From a checkpoint of a small transformer trained on Wikipedia.
Size: 2 heads of 128, MLP 1024 GELU, vocabulary 7178.
Architecture: RMSNorm before each block, rotary positions, biases, untied embeddings, attention and MLP in parallel.
Training: a variant of Muon for these matrices, 644M tokens, 4911 steps.
MLP neurons of a small language model. Each row is named by its layer, matrix (up: input weights) and neuron, and shows model dimensions 160-255. Each number is 50 + 15 x the weight over its row's rms, rounded and kept within 0 to 99.
A block is one neuron, or neurons of one layer that tend to fire together. Before each block is what it responds to, as a language model described it from the Wikipedia text at the highest values.

Responds to: Prepositions before place names
L4.up108:63 57 64 54 54 70 63 53 29 62 39 44 52 40 48 31 68 32 38 61 36 29 47 45 60 67 84 31 44 42 64 46 43 52 50 23 46 51 80 70 53 30 54 56 27 62 43 37 15 41 61 71 53 52 19 57 58 38 79 49 42 44 48 50 67 59 31 51 64 26 57 32 65 18 40 51 61 43 39 47 70 67 36 30 77 67 63 26 55 40 75 49 41 44 64 37
L4.up439:52 55 58 57 51 61 35 62 53 48 37 28 49 22 49 48 74 24 18 51 33 52 47 26 46 38 61 51 45 60 24 28 50 51 53 45 31 14 73 35 52 69 36 43 36 52 39 38 42 54 52 61 45 57 41 56 36 37 50 59 15 53 35 66 63 35 48 24 69 18 56 69 78 54 55 31 54 51 46 70 38 67 35 52 23 57 47 43 36 44 61 48 57 45 53 63
L4.up625:10 48 41 38 65 48 48 77 56 39 60 58 42 61 50 46 65 23 35 37 45 40 53 45 65 36 84 61 49 54 41 30 45 41 41 34 46 26 56 53 33 46 34 51 33 41 40 45 55 60 61 52 34 44 17 70 27 06 63 47 37 37 53 86 54 43 45 47 27 22 79 68 68 41 62 53 47 40 57 37 46 43 44 30 39 38 40 36 52 41 53 24 67 42 61 61
L4.up1020:14 32 41 57 61 67 48 63 49 46 63 32 13 38 38 45 35 55 39 50 30 47 63 31 56 13 64 40 65 50 39 32 50 37 40 26 53 64 47 42 38 61 56 52 59 55 40 43 33 64 36 47 44 49 30 47 39 72 52 34 15 07 57 53 27 48 49 51 51 57 54 51 56 34 79 41 54 60 49 37 75 64 66 36 60 36 68 48 52 59 42 34 53 58 64 59

Responds to: Article a and have
L5.up0:49 29 29 61 53 60 57 32 31 46 54 36 55 33 42 50 54 52 49 39 15 32 70 43 33 72 55 40 51 81 99 47 46 33 59 54 70 10 56 53 44 56 27 70 62 46 66 40 61 43 39 65 40 39 38 50 41 43 59 70 36 84 56 46 35 73 36 28 54 43 43 89 54 42 73 55 42 59 69 82 77 64 23 44 74 45 51 30 47 40 55 44 51 53 47 69
L5.up236:54 31 47 45 42 40 68 33 72 86 38 71 72 45 54 27 58 63 35 38 61 72 39 66 72 43 62 35 39 39 36 63 45 59 36 65 32 70 48 26 47 66 45 50 53 72 62 64 68 64 57 49 66 43 54 75 45 52 57 61 73 42 58 65 62 33 63 38 58 22 69 35 65 54 25 54 45 78 55 72 39 46 39 60 63 27 40 41 40 27 78 34 70 27 48 50
L5.up276:83 52 35 69 37 54 58 53 38 18 60 50 28 44 48 55 62 65 59 44 65 49 60 58 59 86 38 55 26 57 63 63 58 40 76 36 49 45 45 49 71 61 33 68 56 74 25 50 46 51 56 40 34 57 69 50 42 53 39 48 17 44 73 31 63 38 49 50 50 86 52 59 11 62 53 51 50 40 65 57 40 58 38 96 44 48 36 35 44 44 68 50 35 37 67 42
L5.up493:32 46 28 50 40 49 40 45 29 52 50 46 59 45 35 53 48 36 61 50 35 31 47 59 46 48 39 60 69 59 70 46 29 35 55 51 47 45 35 63 45 28 45 74 59 59 68 42 59 47 32 51 46 54 56 57 42 70 81 47 44 41 66 69 70 63 71 42 46 74 62 50 41 55 41 39 57 53 36 62 68 62 36 64 49 61 40 51 56 55 69 34 35 28 68 40
L5.up568:41 64 91 77 44 40 59 48 62 54 53 56 81 76 59 46 68 51 65 38 91 49 55 62 25 47 39 53 61 51 45 44 46 37 80 46 60 42 59 44 47 78 44 39 43 52 40 61 52 49 60 71 41 62 15 55 59 47 35 35 49 47 46 62 57 43 65 34 56 31 52 48 53 64 27 42 35 61 64 66 51 34 34 55 63 70 29 63 55 50 72 58 58 25 55 54
L5.up590:56 73 48 43 34 74 47 38 43 68 54 34 52 45 51 66 73 79 62 59 68 30 61 42 32 63 38 47 39 65 42 57 41 63 47 50 64 87 34 58 44 53 74 59 31 69 31 56 54 49 65 37 71 61 26 67 50 45 30 48 35 35 65 73 47 72 52 44 31 61 33 58 61 58 39 48 31 46 33 76 68 32 71 48 62 47 58 48 28 27 79 29 30 55 46 75
L5.up660:63 45 54 62 43 46 52 31 33 52 50 72 63 56 30 06 54 65 44 59 87 79 29 55 76 49 66 38 44 63 64 55 58 59 61 55 64 68 86 59 54 61 43 45 45 49 46 86 52 36 50 41 44 57 29 62 35 49 63 37 67 37 66 27 40 67 41 11 67 40 49 61 57 48 50 59 41 45 47 63 69 62 62 53 61 36 51 47 55 69 62 69 38 30 37 40
L5.up809:60 59 43 63 32 38 58 29 56 74 73 49 31 47 39 37 24 44 45 71 41 72 78 50 55 63 51 38 33 68 46 43 28 59 24 68 56 63 67 21 76 24 29 44 60 59 49 32 68 34 59 45 36 57 68 44 27 29 63 47 39 37 56 66 43 42 78 55 38 48 42 48 46 69 52 59 35 44 65 71 38 14 62 66 37 39 61 54 51 56 41 52 52 56 58 61

Responds to: Passive participles, hyphens, table headers
L4.up410:45 58 29 42 79 61 48 40 58 60 44 65 28 83 67 52 75 37 38 61 26 55 53 50 45 44 55 46 57 63 39 37 39 38 53 45 47 12 73 40 42 55 58 67 53 11 32 62 46 52 38 27 70 64 74 33 65 58 15 39 49 48 34 37 63 65 59 54 56 41 85 63 62 64 24 32 43 58 56 54 31 65 50 31 46 33 65 46 31 29 26 74 56 60 75 42
L4.up775:62 72 61 36 40 63 46 48 37 30 59 59 47 51 64 72 39 50 19 39 50 18 42 67 55 65 42 37 59 38 65 54 43 30 36 37 62 38 74 86 30 30 55 55 54 30 60 42 34 40 53 58 70 38 37 33 53 26 66 54 60 52 50 55 55 72 34 91 58 61 38 40 61 72 42 62 43 44 68 38 74 60 52 43 21 60 49 64 61 75 58 74 46 78 66 47
L4.up812:51 61 40 52 47 61 57 71 37 47 58 58 26 58 35 54 56 56 26 55 68 37 72 43 58 55 58 58 47 46 75 45 47 52 36 56 47 41 58 44 48 10 68 47 73 26 62 58 40 59 74 18 68 45 60 52 45 37 08 57 43 51 49 43 38 55 50 70 42 40 43 34 52 49 54 20 91 27 47 57 50 62 90 50 61 42 60 51 77 44 80 52 25 53 81 50
L4.up827:59 81 57 56 67 34 55 63 53 39 86 52 47 66 40 60 37 57 44 49 62 35 71 56 68 62 63 63 39 60 46 52 58 34 66 64 31 32 53 63 49 36 18 65 57 43 27 53 41 50 68 35 33 50 55 27 60 54 30 35 53 45 48 33 36 51 22 47 51 40 61 34 44 42 62 46 44 61 37 55 48 34 50 45 56 70 37 68 45 22 58 53 50 15 49 59

Responds to: Indefinite article after prepositions
L4.up167:29 81 16 67 97 50 50 48 33 59 56 18 72 62 40 59 39 24 29 76 40 15 47 36 35 49 41 21 67 71 65 74 39 49 47 50 55 33 56 29 52 29 37 66 36 60 26 53 53 12 54 22 47 54 60 41 67 54 39 54 50 52 57 64 41 51 51 46 33 48 59 50 41 33 62 31 38 57 59 59 56 49 47 60 49 40 56 40 50 52 61 50 54 36 46 74
L4.up438:37 49 54 89 55 51 20 43 26 44 60 45 37 69 60 33 74 43 71 73 42 18 46 65 62 66 39 25 41 40 51 61 58 64 67 40 70 62 62 42 75 46 61 67 36 46 07 45 26 47 59 62 68 32 46 31 43 38 33 60 35 43 77 49 46 38 43 47 63 40 61 55 54 59 69 54 36 50 61 12 66 56 62 61 64 61 30 24 15 12 85 87 38 47 54 61
L4.up573:51 43 24 24 63 49 22 40 40 35 51 51 56 41 22 27 45 17 39 75 46 53 83 14 39 39 46 37 54 71 37 50 42 75 66 44 77 37 37 64 58 58 47 41 39 50 37 39 68 71 44 75 56 32 40 23 47 46 62 60 52 42 62 55 16 57 55 54 50 71 69 54 69 62 67 22 33 46 36 47 60 55 48 33 53 63 62 26 49 48 48 42 47 45 61 38
L4.up581:59 64 56 38 44 49 47 66 15 75 30 61 60 15 45 55 32 67 55 69 45 31 69 30 42 65 53 67 56 65 69 32 48 32 42 36 75 38 37 47 55 50 43 74 43 61 22 48 54 50 20 63 65 50 51 45 51 57 45 24 51 90 39 33 40 77 63 66 40 49 60 82 51 53 46 69 36 39 76 82 32 61 45 40 73 64 55 34 47 37 60 51 39 60 46 46

Responds to: Mid-word consonant fragments
L2.up41:27 44 49 81 41 40 60 37 71 27 67 55 68 71 43 46 26 53 59 62 61 15 34 44 40 34 64 25 50 49 48 46 80 58 64 61 30 42 59 39 37 44 55 55 58 65 35 80 33 47 49 64 90 55 54 65 39 63 26 50 53 75 51 57 62 50 37 70 49 35 41 53 74 51 17 43 53 27 53 30 70 39 45 82 72 50 62 50 57 28 39 47 49 67 23 52
L2.up926:61 58 59 52 20 49 63 26 77 41 49 50 51 45 36 65 56 52 23 29 53 63 36 60 64 73 53 25 15 43 24 45 75 43 57 56 21 34 70 44 41 58 48 60 35 44 41 44 37 86 26 51 63 74 70 33 30 67 51 72 48 54 72 68 57 36 59 51 42 59 22 18 11 55 58 40 64 36 51 75 47 65 41 40 38 28 67 11 60 27 73 38 38 60 54 30

Responds to: In token
L5.up41:79 62 37 60 22 47 42 50 52 65 42 61 49 75 58 54 66 55 65 49 43 31 51 55 43 86 38 57 49 60 32 54 37 58 43 36 37 50 44 47 65 53 65 64 87 30 17 41 49 41 70 65 25 60 22 39 38 55 67 62 58 53 81 59 50 51 66 58 42 24 37 50 44 50 40 34 32 73 60 63 47 45 79 51 50 19 40 27 48 36 46 52 39 38 33 65
L5.up227:37 39 53 40 81 50 70 57 48 66 32 42 43 36 67 57 44 39 48 54 78 29 49 73 51 46 55 67 59 74 53 34 38 51 44 56 41 48 18 28 28 51 40 37 57 23 50 60 29 10 30 49 56 54 34 66 76 73 19 58 42 42 64 53 59 44 79 33 27 22 53 43 68 53 57 31 53 31 56 61 43 39 72 57 47 28 19 76 72 56 68 47 17 57 38 53
L5.up601:94 41 45 38 33 37 67 37 58 79 63 53 56 34 82 41 54 55 55 74 62 57 53 71 73 57 46 31 64 42 31 34 46 46 30 63 61 40 39 30 61 45 51 30 58 43 47 47 60 47 61 47 40 50 55 23 51 75 55 43 45 39 74 45 55 74 49 61 34 22 70 60 60 49 54 42 63 34 51 58 58 42 51 61 53 21 54 39 64 37 63 65 48 26 42 39
L5.up692:51 51 46 42 47 86 36 54 63 80 71 30 32 45 41 52 67 69 72 71 70 55 49 40 64 46 57 60 31 39 41 61 36 74 35 76 65 28 51 54 42 36 63 56 49 39 47 54 44 76 65 45 18 48 38 71 17 34 37 46 54 23 37 45 51 60 54 54 35 22 70 39 56 36 46 50 43 44 54 84 58 33 48 37 59 39 49 80 52 27 53 46 48 51 55 69
L5.up768:28 27 49 57 54 60 43 66 56 59 69 26 28 46 52 48 46 63 49 46 47 46 56 80 69 55 56 41 62 60 57 43 46 52 57 65 57 36 51 52 56 64 38 55 44 47 64 57 30 62 36 60 53 36 53 42 51 57 46 60 47 50 19 61 63 46 89 41 46 56 54 36 44 29 54 16 36 21 43 52 16 60 56 43 37 67 51 49 10 99 37 47 54 79 51 48
L5.up797:70 28 46 54 67 49 52 41 54 58 76 44 73 73 77 49 51 48 32 34 48 32 50 59 64 52 50 38 57 53 51 45 47 54 31 82 17 45 43 54 80 53 38 43 27 37 40 63 59 77 69 59 39 68 58 63 26 44 54 46 69 69 31 65 35 63 71 52 41 43 47 92 55 58 55 48 70 00 33 50 59 67 28 48 51 64 44 55 57 64 54 52 31 74 48 55
L5.up821:62 55 34 90 40 65 38 55 49 39 57 38 41 38 62 71 49 55 24 47 96 58 68 66 93 32 69 47 38 40 51 47 45 72 56 43 32 58 64 39 55 44 35 17 31 40 47 51 27 57 67 32 59 57 53 39 56 57 59 51 34 57 57 57 39 62 60 70 86 43 24 81 32 76 59 34 44 40 44 54 33 53 48 59 68 63 25 35 40 43 65 58 46 20 31 41
L5.up904:66 49 59 33 32 34 56 40 30 55 72 53 48 77 76 53 60 61 59 67 47 37 57 51 76 64 79 62 48 55 47 50 49 64 46 49 87 53 49 44 49 44 38 25 61 50 38 71 48 62 48 38 59 45 25 26 31 19 56 41 52 47 28 51 47 73 54 41 43 53 26 69 41 58 36 56 62 63 47 66 28 47 61 70 71 51 29 32 70 25 60 12 56 41 56 42

Responds to: Hyphen joining compound words
L5.up61:55 44 73 68 33 66 69 57 39 65 62 58 55 46 31 50 58 72 61 38 81 55 45 55 44 73 57 47 50 50 46 67 72 46 68 58 40 74 66 38 46 42 54 55 47 30 46 23 45 54 66 48 22 50 76 41 33 41 51 45 24 65 58 61 52 59 30 14 53 57 24 55 26 27 34 54 58 63 60 69 67 34 83 33 49 31 54 40 19 51 33 54 45 62 50 63
L5.up270:35 46 69 62 49 79 41 42 46 74 41 68 20 56 65 33 52 33 29 58 90 32 65 51 64 88 66 65 65 59 56 42 59 66 43 46 86 40 58 38 51 56 38 65 50 39 53 54 66 39 42 47 50 51 48 40 56 37 41 45 49 53 50 54 53 19 54 55 58 66 57 69 28 67 51 49 47 54 63 41 20 53 52 39 47 37 42 61 55 58 43 57 40 56 79 41
L5.up285:65 56 43 78 46 43 36 46 32 55 60 44 55 40 47 55 31 64 24 41 60 28 84 33 50 46 44 55 53 30 37 26 73 75 76 73 42 89 54 12 61 48 72 25 24 40 63 60 48 56 79 47 71 55 50 56 48 20 18 66 76 50 54 41 35 59 34 58 53 38 65 63 42 51 46 26 57 20 71 81 44 44 32 60 68 58 33 43 42 71 37 30 51 35 61 38
L5.up421:49 56 45 34 49 60 76 28 23 51 60 73 36 69 42 75 59 17 32 53 43 48 55 62 64 57 22 88 68 76 44 40 78 49 40 60 50 48 39 41 67 51 47 46 43 45 40 22 57 53 26 39 49 31 76 54 35 31 39 41 51 59 45 72 77 49 79 73 69 47 54 79 54 47 29 26 28 48 76 80 65 54 44 57 52 41 43 44 56 45 34 50 21 52 41 35
L5.up652:62 44 38 50 44 64 27 42 36 44 54 38 63 34 55 55 47 71 60 73 56 34 63 54 54 59 20 38 42 67 32 58 29 35 58 25 34 60 51 51 43 58 51 35 48 63 44 52 48 31 48 37 39 60 86 53 85 16 43 63 66 64 43 43 38 61 60 41 72 45 47 55 41 32 63 09 63 30 57 08 73 44 42 42 65 54 67 49 42 53 27 41 49 72 81 22
L5.up669:39 52 51 57 10 49 56 70 54 58 55 63 71 58 53 51 58 29 47 16 70 24 33 50 42 56 62 51 35 51 66 33 43 38 62 36 47 66 57 45 72 67 39 26 36 20 70 47 43 51 63 63 62 41 51 50 35 45 43 65 52 68 38 15 56 73 26 39 32 43 44 23 10 31 55 42 73 64 48 41 56 59 61 55 43 43 60 54 30 37 39 64 46 48 40 60
L5.up851:71 52 61 96 32 29 28 73 54 82 35 53 58 77 38 51 38 48 69 51 48 55 59 81 43 58 60 45 59 53 34 26 83 48 50 70 41 55 32 78 64 75 24 55 40 52 51 52 49 34 78 26 38 54 58 44 28 49 44 55 41 73 29 40 34 40 53 80 31 33 52 47 40 38 42 33 41 76 45 70 72 58 66 47 37 32 45 45 44 55 56 46 24 32 47 61
L5.up923:44 75 35 72 48 69 43 53 32 55 65 68 60 53 42 53 60 38 30 66 69 54 52 36 74 40 47 65 69 61 45 44 53 42 37 40 50 65 73 42 53 55 51 49 49 50 53 58 76 49 30 40 33 48 85 46 28 47 61 39 78 74 38 72 37 55 63 36 56 42 56 79 40 54 27 48 56 50 40 61 57 52 64 37 58 27 37 38 40 35 49 52 46 48 32 46

Responds to: Word start after punctuation
L2.up145:61 74 42 38 57 64 33 39 57 86 60 38 55 29 40 52 57 18 74 27 47 54 53 78 32 30 23 59 54 53 48 76 54 63 50 45 58 36 56 51 35 50 35 32 51 43 33 61 43 35 53 48 39 38 40 45 49 41 58 25 49 58 07 36 03 42 59 48 59 58 37 51 48 29 57 49 14 65 39 68 42 44 34 50 33 61 54 51 60 27 40 52 59 41 51 77
L2.up210:57 64 43 53 49 49 79 31 55 89 60 43 42 79 51 43 34 52 58 27 56 72 80 61 52 48 36 48 49 53 68 52 61 43 60 60 62 40 37 77 85 53 59 39 49 45 44 41 78 27 38 36 54 59 52 42 64 54 37 36 65 64 57 72 53 49 49 40 48 77 72 99 46 61 51 60 54 64 63 71 78 52 47 58 59 51 65 53 53 33 68 53 32 29 43 52

Responds to: Coordinating conjunction "and"
L2.up410:68 58 38 48 69 34 72 00 36 78 55 34 41 81 72 63 54 59 52 37 65 36 61 53 13 50 82 51 44 75 71 81 43 58 71 83 57 42 39 57 54 38 46 45 75 37 48 50 64 59 67 32 47 57 54 33 50 60 36 47 46 42 50 74 47 66 42 47 43 41 65 65 57 36 74 46 67 59 21 50 65 40 33 39 41 74 50 51 46 74 67 42 68 37 66 68
L2.up896:36 53 35 45 43 62 43 59 20 48 25 64 36 57 64 42 67 73 53 30 55 75 57 33 30 86 34 63 78 16 77 51 59 47 21 57 57 52 23 42 66 43 39 75 54 34 50 55 56 72 38 38 43 60 52 54 42 57 34 70 26 55 52 47 33 53 59 28 61 47 44 75 40 63 43 71 29 63 40 43 45 55 36 63 38 57 63 43 18 72 69 50 39 36 57 43